config = dict(
    norm_place='pre',
    init_std_up=0.0241,
    init_std_down=0.0,
    beta2=0.98,
    decay_shape='linear',
    doc_mask=True,
    train_tokens=641400000,
)
MLP neurons of a small language model. Each row is named by its layer, matrix (gate and up: input weights) and neuron, and shows model dimensions 0-255. Each number is 500 + 25 x the weight over its row's rms, rounded and kept within 0 to 999. Numbers have three digits each. A neuron's up and down rows have the sign that makes its largest values positive.
After each neuron's rows, "fires after" lists the tokens most often just before its 100 highest values on Wikipedia text that the model never trained on.

L8.gate106:479498453499473524499509463482501542511480493501475476517489453502510500540481517492475535473539474484488469504491508473502514484478534477462493523491495531495495468504514517513510519513499554501551486501512493514526513465492475484492465511518517462548563498511534509543512545472512460528463505519478519468472497502541477522541514476504562522516499511499513490488506468517502489490476506533510497520437499529493510506489491535499482493483489551534529456479528502516518458488531454514482506458488528524491468464511488505495451528467459507478511512502498523509481502478510500496459512469535489497480466541527526548528485473519460574485488531492482507497531511505518477511525502443532461477527474526515510543513556486530508498480473481524491468536486492474504526545532491
L8.up106:541475501517517468460508468523487525507492507494517542499526492494479504560508548521494509533521537504490512508538484479491498523486444502487497456495508537521493488522543501499525461531516532509504473507502462514473454466482516503519507499447489547539503506471504508486459515500521526477480475488521498511487551484452474534528495516453544511519499502493465469468534519537446498529464459502523507468513451511483493465495508490505463508507457516529488476470516514521489521519479527488518470517507505505472534510490523498489523474479494510508514463482517508481501535499473561489520507530521495463464465482515487489508495485477517558487508539508541481539495510518497470487438515490496524478504458482477439499485510530468551508550532515494488546544483526496544506510496499
fires after: "-"

L5.gate615:483492493506501475469505493428478540444484505460525464497517484488527517480498494487564552467476493499496519505503502472495474477483498510463519505506480493522496479497467514505514492512469520489498466496496509533528522490509516462496501460486522494493499487539497512498512469481471491477527515475561520518491544495475493524499518517498567485507486490489475527490509538473515499452479469482457547485466536496510587527517485514517497501478513513499514505497481515453522485465507517488503490527448474536489469488528487519510544478497514532499477505506525546484490454487470486502469550525512466477489497499516448462470510505513516527526528513530512455489502501484453552488479439502497507441502512503449505530487534529442502544511485480488506533485477522483515475490520514
L5.up615:495505537479490515560486522477521483509514498469482493505492478491516488537486569507496518518535470499481492489484500512516516500462463483485494564460528483518438467511536508520529515513524475517495522504490479495524572475508562479546483551524492491470457488535488466513510498490505446475480499444461499519490466483483508533530425485510476537463462477488470514469491503501489485531532478459508506525537489537508463481519505438512480463537509511523481474529504490518523555513499494473499476489507507529509488539469509475523498531477519504489459516504494498496467517465501481499519482475493489495488505489479525495511492528520485473470476473542503492504520518496515488504474466491492542500497457480502463502467521493513491526465535460491537468516490489501459522509477462
fires after: "|", "\n", " |"

L5.gate67:498507480487509516516499497546503485506495488492512476494519458485501506488529482467502475489526515517532494508552521485536508515482496534490510491480456520487487489446528478485470452509507522457512468515549495480519511506461503477542476478497495476529501513478508512494487520475458517482482493496511495524488530513490467480482450435490514508528499555504526519537542527483529521500545480544513540520489475471490485506479536474479505573500514458508504453466480536469458470506508518444511468467533493535513514510485504508518506489524464497473501491501554500537485451524513537555512511466524492537484487549554525512482499491502517518508495459501502490488481504476502457485507515476471472477469461553522500480521532477518509538516478474502475479507463532471479491510505556
L5.up67:471522429494544495483505516504515454543481488544489497498490484485506509537513545487492490500464479466517510511540505488514488512445527560479531477534569508495518501530475494473490500541503563505503485458465457483508531501469536517496483488490523467448478490509482504515471501506492504487493476496474524475483487509472497473509526472457516476512467501526481524492511516488481500530471483482495507491495479487523488496512492508497504502509501506507468490481487493495476511528518488483460490476499537507463480500496444523534503497457518471471491509516475491543478484496541498469511482470457511469536480501493519504484475526516520500459502547520550461549569533526504440456504526502493518509525449522509486479564518521491478530475515481501496487504467505488569480510467478
fires after: "-", "|"

L5.gate203:493482463456507484452505473479503523502476506471543540541490503519523505523512505479486500527558496490451525520540508480513500507476537536503509520495510504471532470462516524503474528498487493515477512472503471505495510529493487489494489531549456526498514504473545469458499474519483493488474517523489498504528497474555496495512492525536504466515517544512519478504495468529462477527492525495510496488502484499527499476488495455519527474474502490475514522490470532492498516472497536459498518523502502525490473477515497454518525476461467493536494503472473514539476488525551539442516443505504547467530510500503519533523490468529532542528494460451490533481478543447469467483480493517514470494471486521511523508548535482537501517534552502491455449539478507509487507516506462
L5.up203:475525479449495492479447487513477491455507512519485548510482510486464544492478475458468494507502478484490469519495568444499459506465457508468500486472497470474534510514475482496496496535514473499553513548464457510504494499540529529484461529525497475494506473533487492467457477528465492471524481503538448529495484506504494519522470530499472453521508503516501482527505496473445505501532508500522487485516521509512553501488547520501451545490493535490528515495510492528529496506469493549513474504471493478477498548464528502510489530490489497484524476500485534503516502508511519472492557513510477491454507514486527538446471509518461504483497505509503480535545515490482544492471523500544499507553479503526473488536504491492467521541519499516490475469453492487475484493485485
fires after: " In", "In", " in", " and", " of"

L6.gate259:475531483483530511484470498485482460473446518517516511518475514496524461518533502477519483524522514488519530509536531486453501503506477518499506488456558479499521481489532481486525470461525462537497504495466536503502515513505457496517543485501484504521489497492530505461521507540510489518523491540543520474502483491520525492529501509498551505549470508518542535515508501527547477481542485545529537473510541477512496514510502467485503482431502445490531513468464490526488517491504502518477474487507523498515472467501534484519516476561472508498475501467503511460493516506498493461505497499533505553501496482518498506513462481500522520533487478457472540497500543519524516515474500478582487471516511502529494485518527493469494529577484508456511523493483511465453499486486534
L6.up259:512535542489486545495464546526479514475458507490534515540488480533498555489499509491516498476494516482487492516493541516510493495456494562548488456514542438516507504551494473494514469499483486472499506465479512517556457533506478486479503464513525489533467490482495504433571456522490524506511485501462490514516479505497484506476497527514505473492461534519489490516509453507475508445522480528540485532535496485530495505505498517476502512504513522529557514502519443522489481525511501506494489541538534526468515491456526486484534478501475508495520480500508545470492474505533479534496514497512482500466452473464509485534504485498469498494486509450461513496529503505526524552489538497522499477537513520497500514494504536519525546497456478489480517527505485515480492489483528
fires after: " |", " 0"

L5.gate869:523476492499481504505502474528489545523500508500526531507490486483521538481487519501500535482513576487497516460494493525485530498487503496516526463478516471528470494442517473522488477481514507538494523501448481469476505506495492543530541517503503519509475494518486513438474541537503522524527528485543500477477504480502474513508469500422493502483531481508512468571502510526488528556488504534448479486535502540504493489525508470468542491496454488484488495475477486481519534510479523533533541493521540498529445494499502512505465544489525510475484453547491457438469515511507497507467508477556485529473506525452534490522514481473515491476520490470528504545504522499463493501505487502497467471518462503504488466479492465513517515471481505492491526495484517479479476496477518
L5.up869:518471516497492486505545469521504468521472532549520508505528462499481481501544481489489467489543462495524504468546442490477482489444484546536471433535498500495537452526505482483492491521474503514492486447506511485505527520529494466466478514516524509520509509494460482486512487561526519507462497537464506523523477492527536489517546485491512520500473502510490466485488468528487513480506529473491507469480510476470553500540487490483504529494514512553529478472484491481478494501497478507481501489538508517511512515505466502507515473464466467494451494509483529534501431490552495509459509526489539491514495476488486523482502499497471501472510460475473507518495533483461523490527526507474534508482514534505539477539526491514441489514520495523528466556504528536466494499530490
fires after: ".", ")", "\"", ":", "with", " to"

L8.gate35:446529513487489545486532481506541476482474510486498493522483495511510486484533518494570490536507500546527525527473514487448502505510474530567508468538472459495481486487483482527501540545490533478523497482511542527488520473517521505485494495515552465500506503493499520466471503507507480466523520550528493457536531496507516527504470479505511496512507486514457528459532503460460530541518492514518554501467511517543509529502517525487444500520517512509495542441489504506505500458510477482500485517520490524490484516459562500507531495487513513449491509509508527509480516461489509474479533469520501462502528505476507527506492508507517534495516512484486472493512494447527515493493511522522469451498523558508498472489531473492481525490490433509514486508527512499515477526510569
L8.up35:521498494514497500511527547476493500534494491500489518456514498456496489474512471503519497457511545490529495546506529449477520483470474489526488507509500514496462492468507537471509505497481480510483507506454492520528478466521535515528516504499535510498470489465456521562508481507510516458491486507485489519499506508503456507522499482472472498475495469473460475539512500503497521507520482542503534482492482491468548457490541519505524519464507474462537478514488511454494534486478491498503548523465507510549481544483477491502503547502444472501496522528519514476547452469535523465544529523496462474480489493546500507526453472491485511503525540514491503474547452465511519485457504487437511510466480516507487474473490522513485556546489497500541489479489493531445512507513519
fires after: "|", "\n"

L8.gate697:470504476492511517512499513500497489494484542504487495487537502492536532474467507476523499516493483463485519493538542525485472507512499507516495484520556505497530506491532483470502497549507554525531487470490521531503513425502472470486523524515478517491535507495500487503478469495485532508537516531527484497489550477513535484486473511486520560517481484496482567574505521472509487479492479520507474504494494472532520517512511523465517517484498554543488494520502495482532477515528493485464511460492500457521472484531465501477512508500526486488514477523495478505493532471561504515521511529545527498486503482530491531484518526567493525447490539472475495523492526512508490529475477476540455424544489542512477489485502459538499572524486489498536497515490486484503507519507486
L8.up697:512454517464518486558488521481533520485487518496509523498545505517490472521529474534503454480488486486528543458514448524485472478518535464511464450488513514488512470464506465531527489499493498481521512487470480478485520521444455526530479482526492448488521470531518489523508489481488524502510486486534501471476507491488436494550481467480464480470476515492518466470484510534515527454474503505466533504496506503554527490455500433504458478478472510505476498508496498513474505479505487498521515471523461535480488566502482525504530506491470511485519479519480524448540490497474533498410491501555491502519532523495495502511517482473495505534513526477487480477493506501460484447481520486492487496513444506505517479480505483489504505538504475476488492508491502471498498482513531
fires after: "-", "|", " |"

L5.gate907:460498450477535538545514473496494514510528523484472481502521485466518495523499506492490518506455505483508498558491516495545529500510504516503501469499516486468499491475512490482505513501514490544492463500516499545508486513463491492509486475468544479524488449500439495482473487521537443461538480497538505495522531420529499527491481485500535500495540453534508502525524472480507481506483476496546516483489491517517493523506493514530488508502482528502532471511488510517501467456512495467504476477507444529536489497460510504510484470517492521539492512478485513496483500499526517513492484527549517443485498505511480505456543483528510535465513507520511493506493509434416512513497521474508496469492460584506454523518508469490499481525494501498518552488484471461480508496473536
L5.up907:488512525470472478485532526464531494484482537525497500495499514538514524515526504485516521521462485526479515477496484488476486520500458505474527505539478507468501469427495488539531435478478481509509514440489521487491506488525520499534468559497471495473525500472503474514451464485550489462495565529497511485514560514483470515500449518533516437530482486505509521518504515477516472465487442515525515484515500481534532526498528514465509480474486516525490508525490528506488537476483491474495473551536486488498510523502494505501539542499522461475476480468509509486505491484490502533530489487470523501461506495532472544466559527489509492505502528519508477452530469504475537488486505530484509489528508503500472538505496498482499513528486465490427496485514480502508482481545502
fires after: "\n", "|", "\"", "–", " is"

L6.gate1005:528513490537512504493548457519526508489498506475524512503494493469481488513546459501508514503460500494544480492484453518479490509537504466520467470508494513515507472536521478494519451486500453499509463460468491529491557480511478511517501544521466486508522503535539475459492516552539511487488493524503501495519523525458507508528517488471521490559491498519489516454517467524535514469524459515487496467488494487516517503495517488500466489487515494492458476509467466510535523527523523544499529520464469513471521509482451506482524514528495468444455509442477508482498507546490519487458515509529485490497475432530448526470500475517497474524525489490473518480492502561502514539490508507505527510514490496508483474515498516472486529532491499482520551465530500502492483475460431
L6.up1005:497520552487544509538486486554472503505492448520494567527513495534490540503498458509490539514501492480490481494516495493489488517509528498516525460509506532532546506508476525509481503491502522493453463483545523506545502466500481523522523486472504480553522476486513493512515470516506516498482538528495531466530462492462525507503505490529519470487499498540504497498492509490498499495501485525504440525470491495511456527518490520492495543490453484470461503512507514480523453467553492452508468472471483494484513446509507498522472451490527510499457495500473507524479525521537517496512469516502497490482463509508483473514487428515480546483486522525500505549508546510510494473480494488493467436513505557512478532515516467470515511508481518491472472474495577471524479530509486
fires after: " 0", " 1", " —", " 2"

L3.gate916:509444524506511495548515497468483491509484533522534466499511521517483497471500541483480552504489510500463481513503508465471472507503517514459499528533486510506505525473482549519532511546488504480506503546485490540516508520507509475574492470487508469490543525490506516484444455514546472480482529546513486482463507510488458485502519461508520513563466501513479526465516481529527548503527496459510476489495486489518517522520514524487473466471485540517496491544516500483493515465494532500482499490503502516516473515544506501468478523521488466525500500487442511506485575520524510440507466485483498504520469518553481510512502499509484473492490498513460523518526513522477473530457462486534518418517484531478481515485512514474494517540537482466525495475508474489488499477513498
L3.up916:538492503479512477567548516437518500511476474490479512525508510516526481501493511486502483526475502495503567531537547531473498478475503445476515542467533496536481503495504522499541470489502506542448527533477507472467558443502501547542464479490496490464544490508511521524474478482539435525493471485495496544515504498492531503498525473497515519498510469530509475482496527470515497501481533502512524495506492509509499533502495503462462527481475551468479465467505515497509520516558498477501518516476535504529496513523486511472523511457483494543488482507520506492494496489542514501492507506482488498496490444513461486438504516496518529495462534530491489486552527470486485529526477483460519473496441532501494492518500527465495515508504507512477509441503479479486497503478480
fires after: "|", "-", " 4", " 2"

L5.gate512:493508524448481504507477466519458540513507475493518458500481464526522544519511514526513523494515526523513483482548534466468512506508494498499506502508516472516521529521480444471492508521461504508525484489526502492548472474473487525516478480491462495493507469541484526543501497500500490472506545521533470508478518499471476508543521473492544525518517518510493510516493475515500482466504519522522509499503490481527540501463501512459503485498486538515510487457492555510534501475547487503441475497455469505513521467488510456483539500527514519533485497473461483471475535516511494537525496552518483470502485471522483525529524475497487575524497520472500508484508503500474543518509525515501510476497506542551487521570486440558484507516531497507510499494440552479481460497514499
L5.up512:529489533482478484530471491521477559527497483496505457480477492508498498543533472534475522508479527500538473468541486503470514493520498467468543504497480473492481522461500495515507520524494511478516465453482497516505437466444501518531454479447461456485544500546508499512560445499503497521541514522500467498480545506516497511520471477447489499525507466502514500528534497460501513498526495518533520525514454450518553525462462487507489492478479522454489512468486530508537471483517487510481492461485470498529488478499496462518496504496535524489489523456497507479528507466504524527493542518526470489458491470505507461508501490538498498510496520513484505487495514491471539513521494529506463494516471510538495508478482465529537498570496526490484507489485538490532487488468507
fires after: " (", "-", "("

L5.gate133:478495517492503444501479506497523477491550491483528550525481473487488488468559535506476505494507481524487498507517546483429496484478482528518506492518490512468466484535470501500518494511509447517516480544525470503553514473565492482493500483534517481535487531473501532513483513536518544500461513491478519521507528465511454497520552489470505456539480498509515488504468497499494479475468472513525458480494521553479550516496504475499490467506467479580522469535508467497463475481492526536527515495481483468499486506507523499539515525470470476484509478524500506484487519494506514461483448504514478510493470492507470511511542493527504505473509520507530516524459529497489523536507488519507480520496487494476497489523559544538467503481460488476494516529505443521471484484507464
L5.up133:546473517498479473534450520507467480434508494493470525473548521475471511466503489499494513521481518496515522455485549468493503495517482483516479515450487456475485496495505534504492459526485472504500501494501471512501476499501520536486514510520507477475540498482477497507507528509503491549513497507508508501482532527507504493500490529474496500492532479517467529548488534511482549513508532557489496498559448494502462502458517515471482501543477491514522496442529520467515530507506476487550446515471444501519504467559538474487433561515467523512472537476515479462476516556506520546490454525514504479532484515494490507495521500497510491458501483501525496522510508490521508487496517479473507557515534505499528523471508527530528506493508522503501458463499500522511509516513533
fires after: " 3", " 4", " 2", " 5", " 6", " 22"

L6.gate765:527535429480459459474497505520479521452463545479569470487505426517508460490551444500514478490474487496489522517490487486463511538472493516515518472536466482481511505467552445471479451478478531513502492482467474494473495534540442505478515509500494443489472500470505476488529513539501475501545523497530488497513483543491522471494516500536499440520487507529461543524510509484525504450513506502500493525488482487495535511473474504497503494484509470513506513490514492510472478517467528535515479462495522529495476469491497506512504502511457465530490521444483500449520490476496510490505509461509509484481525467484496500480480545513522486489517539507465470481516471541510495524470500521516477499511495509528519510491492487517517502523499490503496466464505491505520474503479440
L6.up765:516434497468563485542554452521503498478499472491508536515471510478473508453515514516560481515477499483457504522495519485502476482533462540513532487465466502494491476458512468510532492499505478527459493474509432478521513512468488478479521500513512525509478497485514525515501472490502500498529483509552490513484482509513493465497489547477507524496497522487539502491479461504484490493500508489483489486471515451438525461483488447487487504498488426550502497512501531457504525516507555474517511532542470522530503486467488493515524487477490472466475493471517481484472484494533508533470512496552479519481461466443473509514466502507512515481531439491483512512501532509473468493466520479486495537496518494458520489479500529490476505522480529483512541485481512519503490511475523
fires after: " |", " 0", " 1", " 2", " Champions"

L7.gate666:500468492487515480502475463532486460501467480501502513544499439493526533506494494525480513503525470463514510475481514488511521471483495486462514514471527468452525474464533487472488500474510516502501478532509485493523518455485490495467450511520518506501544464504500477513514471470482498511550498505471470532492554494513491506494524505504533487517516488573513516550523513454514511481470528520526512499509451506464466480482491486536506471495480504467451523500537492509507510514469451455545469508509504556502519523495505512519482481480508499489473531479492515509453500530537502503538506472538470503467512527491523525464466492526485526492489464467489536513500522449476520483546515468538485505508486502506484521505486471583508554504521469460499472495489470469468488508462525
L7.up666:493508525498448520479470499566481509509466525520485485519503502500498494484482519500437486504462483480479453490467542469537465479506491488497502510479512483481505492463498520499543471519501518493488508502493514454472450484481483526535449500462509505462480499482473474492496462503509540505534490495488503532535494476515507471491496540502493503489515500510497497545479496545499506530501521552537444484529487543478463463470533491552513466496518495473482486510515508490534527479527502486532479494529473510526470479503514468575451490477483507534503496533523546488463518492522546502504530485499503479470471540483505520498490497484463499531499468505547556513483520474520491475485505469483442502552522487475479506502518451525542492471463491485525496523478536493467519513463494
fires after: " the", "On", " on", " for", "="

L6.gate606:529515505508509525510490488498476515478477518490521477522548458495518533501525462444512481512466500449514511503524490499481508500512484529523512485490538477466544473504467503482515548495496501505487484512519510504516499492525484461489496520535505504496493464484508500481489519518494523540452485484490461494508511516484478491523481466568503517500419489499479520462480479507458517462553459487470494490436481511543530559469477503478492493485531524502467474508488523502463492451507497485485462503549463514531484518498521514517503500485516524482434545511490528511425515528517488489473500516526462465516528460513481495502501473485535538507527520480486478476479498444512545477496475503496475478542511526505477462514519471534535523478514472505528520532467519490531494520505497
L6.up606:489505456516497475465438458502492495516498504509489470475489512480511489493436510488524468510484512497469480487548531496495494487477509521514526533503574463466481489480506493539536467534479490548530512448483475466490475493462489487522549509544521501474504460502493537496505477495539509498511485503498486508493533477554507460506453473474506548525519506491487488535509490491478510500491462446526517490510497485500540486524511532483466467469501451489485535501512530496529523508519484499490489516514535475511513523471496513506499505496500495465481482531513504473422526492514472560500496559520528495466503481443513517497480464506493502490478469522466551482484492481457508472484483468521511438471506558508480494488498540445516492520480511500483506483502513493495487472484492
fires after: "-", "|", "\n", " ("

L7.gate154:482520503552471516505524524478440511524532475490517511494521435509492479508496489442488534505529490477542534504488503502521490518526462493459560502432474483512484530482519507514497550484501508466541465481483501514511496476502464478532450476498512477505500469504471478469495486523507488484517516542479472457525453489522506477521512524502501455514527491502525509523555493491492490434510531548467502483516493529482516496514509511529496502467509513517477546464499491468512507479466521453527542448530512556495463470455533467501490493506475528533501491517457507489520481481518522446521508453536492495512541512469499503505490491540498490495517504527492518504548500483492490504483483495500458477505477525495543469460489457539476507499520484507526508520512489480504487492524469
L7.up154:511492525550487529560502502505486514487544476494488481459474485455505504504486468508497540455449470515525488468473535532472516516452483481491504484479483486511473493502531489502504473451503452501532512541486496507536489502487521518498496474545498502520523509501483520482518448512495496482479535537507513495464496499521483490505514524457535493474510508476489535488532549532531465469536466521511532489537507477478502528496499585530491458516520551529475502456504498467540465465535507474490521504512463495506446462521491501515507505525522503504523471490475530527504469527485502504506478542542465455506495490489436477541494456546512490506518499523477524516478505488473484523552532497511486496498499476536489477507497493473490517530479466507524491509539476463505478485495527
fires after: "\n\n", "s", "\n"

L3.gate973:524492496513480487483465476504485486487492511507496498508520499470512503485480524483443519489512516501485492510504488494531485480486504500488485543512527511510484523513486513492528459465506467549534521492517492497539553462479505503526479473472517483481474487520501537538497502472495458454513430515499513533501524482489461504497492476505473480504562498473486511542537534519482495509502529502510488501463509494486434488519533490483499519460506513444515495525485505523460501439489472488520424523481533518533513478474511514495495495504505531517520519478490541538445490558506489534496497492488506493446483507517500478505488480551492500499498484484495520585480561449516561519526519501552527487515497528491484503497494498479558498498471503509499519481502495507509492500419516
L3.up973:520496501490471495501503492491497535520480501475520465462539445518538497473523510463502518518472491491494526499527536484531494486504516460492487525481487471470500482477528502490553522504492510525545500506488454491510499446477475502548480469471489500517517496513497463503466528514517483512530472516508515480503587488461482466514487469492496499502479475511485495533529521500482474485533489550540494439468478522499524495463523497451479451476467507433463454458489507483492477498506465506492483483523512495493486500475543524497498484535496523518504474523489527520476526490484521519546499525486515503471499462518509514460500471535479468491515449510478521552491553464458521491495491486476479448553516537488479515526553489482484517506497470474516494505515541469523497530487482
fires after: " the", "-", "|", "=", " |"

L8.gate274:485464494477515523482473506458517512443471537517488545503479484510501545506481476487512488513470503492470517477495487529460493522532545508490554528455518482522548499465513502469497527507484518516522486485465536526515491464521490515522491500507509522484531501491503494483510503480501501492519519536478506457511484467527467530521474492545500522531459503526502488560512518455479546491547499518503508480501448501552467518496544525494494467482503556516473501499484487464520445432532484465497543526545518557510505469466483543506502492508508522481496511492491517479515501498529514499513509512553528491495548488488514508504490479506470505532495520511467479465516501467515542482559483461527484504528522523497526488500511429541480532522512485506514473477477505484467503515523514
L8.up274:484481518482530490510534506515503449536516501515563493498515471482502502461511470554515516503471490526482477484524512469469477508489514497455542499483467547500498517498480517495490510501476473499534500482495552499563515472482518462468501531482526495455492487442512501494512503474514462418485521472463519539455496495509484513495528526516442528465480502504481480529487509529488499526501453473461542532561521519484496468496555492518556437472480467495493479542517488489544524495504531506538505487494512539494490525516512530488459453488493463471538530516515510504497486524523508497472517469491501511508538532471523513518492526487472484460502477490502522478491525457503488517474476530507487475520473493491488485468487497514507463522492512503492463513517474524485520494459505
fires after: "|", "\n", " on", " the", " On"

L6.gate996:535517542517522492492477496473444510494437517518516513508496474473486506483488480524485526503473464485463499513494511465453527515481522504547521505506508496506516458510458439493486489466438533475516478502520488487473533481473513489471487492556512481534519514524532513508504497525538518551533524478516528523505477432525541525510525517528519501504501502504466515518501501506504442508496502514480503482501503485487441472506506554537496491505521486493488518459516444508507490498534525526512484507497530554501522472497540548481452500522492495449466536485466498498490502500524535547518497529501464448506486506534507505490504487535523517464482458479480478503512516475507511506504545475485506473498517532483493456501498494535508552513490430513491496482505488520490492526554497
L6.up996:508453487510553518509501485531452494499493493493463523533474470517525524507468513503495477534476448475495457515466500528507498470487445493518490501475472478488492496502497465459508506492488523490503520534483480464488511549516525521489526561514489527495492473541519506479537496475466515484500462499504486497525514474497503495491494501515476525451503476501437514493530490514491526578489515513494511465521480520480512513462491517512470456527505490468487481518507480504507530535468512487486492515504523540481463502468533498477468497538508530547498514471461498491481491485537534528544516493505499487487479548505514565490436478459464488516457510516495511482543499491536499489578530528491488477481479500483492534526498469521519539492521477522486478525455507497467494460460488
fires after: " on", "On", " On", "In", " in"

L7.gate705:507513548496506451470491499504500535513459537484522487489534472466532502441480498485504488525526530530530490557524473496521517506505478500526527543479575516497490489497455518528532504517457541497482457500474462507508529473480527504491493505476495495537526514468474472523508442512518531474479515488515529491541465458518509548518499498487482536487453473488486483510465515459478483488514483457483504509504485489476505524539517491474565539530505508530493474470528533504471523503508557492464518478480500493501496468458538492514502524469492524494486492555456530507494460485501494513505530517497489521505526520499478477514537474491519533525523549474531489525512515495526500487488493503493477478550458522504473507480524527533509549454505476493492507533531523499497492516535481
L7.up705:519455508500513495507485489547467501480499561475531506492455519489491542524505509527503521513520511473460480506489496484526534482502538535514537516502527481459468497477482490488527496477521505496510485515505502445487498467490487502462534468480487499489459530501475497459464506495547562453466468524442522501498518515519461521510528513469501497535461541473513478522456462498474500498523492502506529485516518512487476483488539504512539496494494473415541551477504437496473499524500510556484450483527542521495494498504492544523513506507499533498471513488463466529505500508471536548488480524467492507491501528482495536496512523466515505514539544518490497524502487507544514516460499490518526506484517474510490491495525486482502543480484533492500514520530472507464448481475525
fires after: "–", "|", " November", " Euro", " St"

L7.gate655:510459505481515548527516508538448483515483466507499530517469473444526530478487529464511469498500491508527561467475491471549487521467469522470477499489503509463524467502542510495444559494491509530516513471494468484482522492478468524450460530520515484525494478484510495490523489515505503507482512498451478480511505485483467454484524487539459479484520484527512561515488493490483505491484540535496471468527444474501481482513496454547513472490516482493458514500495456492497548507490476485528538481526507507471452542466526488475486511524508481520499534480475486494488517493500532447513539509517493500514514500476530532481478511550504442459503513469466514498499496491471473540496521492523467511503511508517504499501478452515535493506491464510517503521449476503488474506481530
L7.up655:545506477486526476436495478503475499469483535529516520486476462479496495553502443452519481463566510497521488468498504530565485508477481544450481468471510475510462507506546513506469511494496454459498487485486513530534507494465462519546512503491520501493497490549471487484522502526451507513540501545512489477526472506513532503517508454491480525517499494519488512515559493500508459486522484516499526512499492481482482507533462508494503474488446500521486500479449508496470497492464506460498517462508478462459457470457495479491510514559528478500520527491516505501519498503506517503474475521513497501473463519492469535520501502500502518514500564466456490523492511506474477465519500494481507519507526504483507454452467473527522513511458511503506511547513513546497500467529495
fires after: ".", "=", "|", ")"

L3.gate774:493484463512514483537513511509464514493503520503517508500478451509493510530453506500494557515471472486510490478480495489468537484428478495461504507518513488495475530476500513488474513505517503508515498500510509537512497507531486514501503441474490491503489505510525511479462459498471433503522506497490514455502497526496480528501527498569526518500478497456494516491549490492481530492520463462503537457514456468505555511519479501513485496495519511514456520492499535498482508503453521485469523473487503524500448463514468550524502544507458503502514490493536537510480540504559478452467505450517476524484509491509469481535511520524512515486505524498532521509491464457459462497502489475519514448496444508517498497481513540448482497484494444507544497478502550470465501511534488
L3.up774:483472500527495515492513478537509491496521471469458529508532470478487494523501469537459492461486550541505508466513488468515494517511521508498491486485499496536523481517473477508508499502490571549519516509541540559522520470524469514531462502510544454554495506554474464498480486477545506505515533519524535489492506437456531550534499484477519498483511510507494505508514513522503481487453504520537519473517474516504547512535474496485482496525442550519469469479485503502472440485529461538468503468514507508506487511511461474474474478497508512481504523535499522523504498486517535453508515486509479496519500467488453497522499494534470551491497519489491515519518529478499490505477468473492511465505492510495449531460527500536486498540456487501540507534489491468496516496512516
fires after: "|", "-"

L3.gate35:531528547492528464501478475467468478479484552483505491482526469443485515470534491503499505514505482493515466510538529490470457499486524494459522501511530477527525468470451508484497491530510492508513512473475478507512562510527552502533466528485487477513492539475473506449486498494527533516523508509523495494499499517464510518525478486479543523506465528469515482506454482506472470466483484492503460512509546521531555513518522503468456526466452517518531501510491524485477474478524550543487522533486470499530504501492498512512515531501509476500469453499495484523463520506539534479503514469518464483450486470519468484475494542464493479523520497496503531495497470500489528483490481474512559517510526484500488532466525562496484532475459518504490498499495466473512432490520502
L3.up35:523515480513536482489489521526469518505506477502494495506522475520506514495498484526494462511483526460449465467481547522524514493481476542464550548461503478498499491475520519500494507509538511494509480493485534516572501520482502528530488462521494451513528509503499523503520510493501469534489500543429533545462486532428527544511491519490516510502461504481518471484497503490476550432475485524531481523495488510465477519486492518505486537474508512514498462471498510507486446476517482513479498518505529532552490495494485548507514471522488486484472516566519525553530482498498523504514526502499512493491499516452524444514503504527479492483494483500495477535474548471498502500492502489515518463510516471452488503451513510471496531544453505484522526533510493461485477490469510
fires after: "|", "-", "–", " (", " |"

L8.gate266:513528475520541502515488518507513478515496520484565514508521517488526453468491503498458541539510468494473524533502477519544531497499529535467474489526558488492522447535507477497503482489462466461484484477514509495507460455510484500485505529526521477537463480512513541524505518506517500526569522517527500524506513466529505541533540528533502509538507492494477492528498465526488482497500506444485509489492448501501545524485491453545493497496514478555517534482512489537536526517540518500526494484480551511494501488488519465476462530482508483504470475479474501527451466494512530509524517530552477477467503496536519490489484502502488455510519494505538518474504492538505504525477460466521475462477481496520516517524526500469490543491518514526528538489485491516475480516506450
L8.up266:468536550474505507517475515490489472489506484510474460526504496508480521496527479509533488504459562472511466448468465507501507513514516509500502540493473487482515506467484478466511498503481479491517481470478497549525516493534506496487505541532484518534471542522533503549466495493479490538466490492525532469485483511477506470458487538519504501485525467510453562459510482489512512496501480492512485486509505514555519497442526498484522473484490512517520479533513522520540467549534513475456468479503481512525479506510459481493528505494524516516477525521484481470489507483513494521512483509471553502496458461532536550497482528522461517466457468489540478454507502509484543493482477496495529499473489517484502553517502530525473524499503483494486489432516537489501474510572530
fires after: " 4", " 3", " 5", " 2", " te"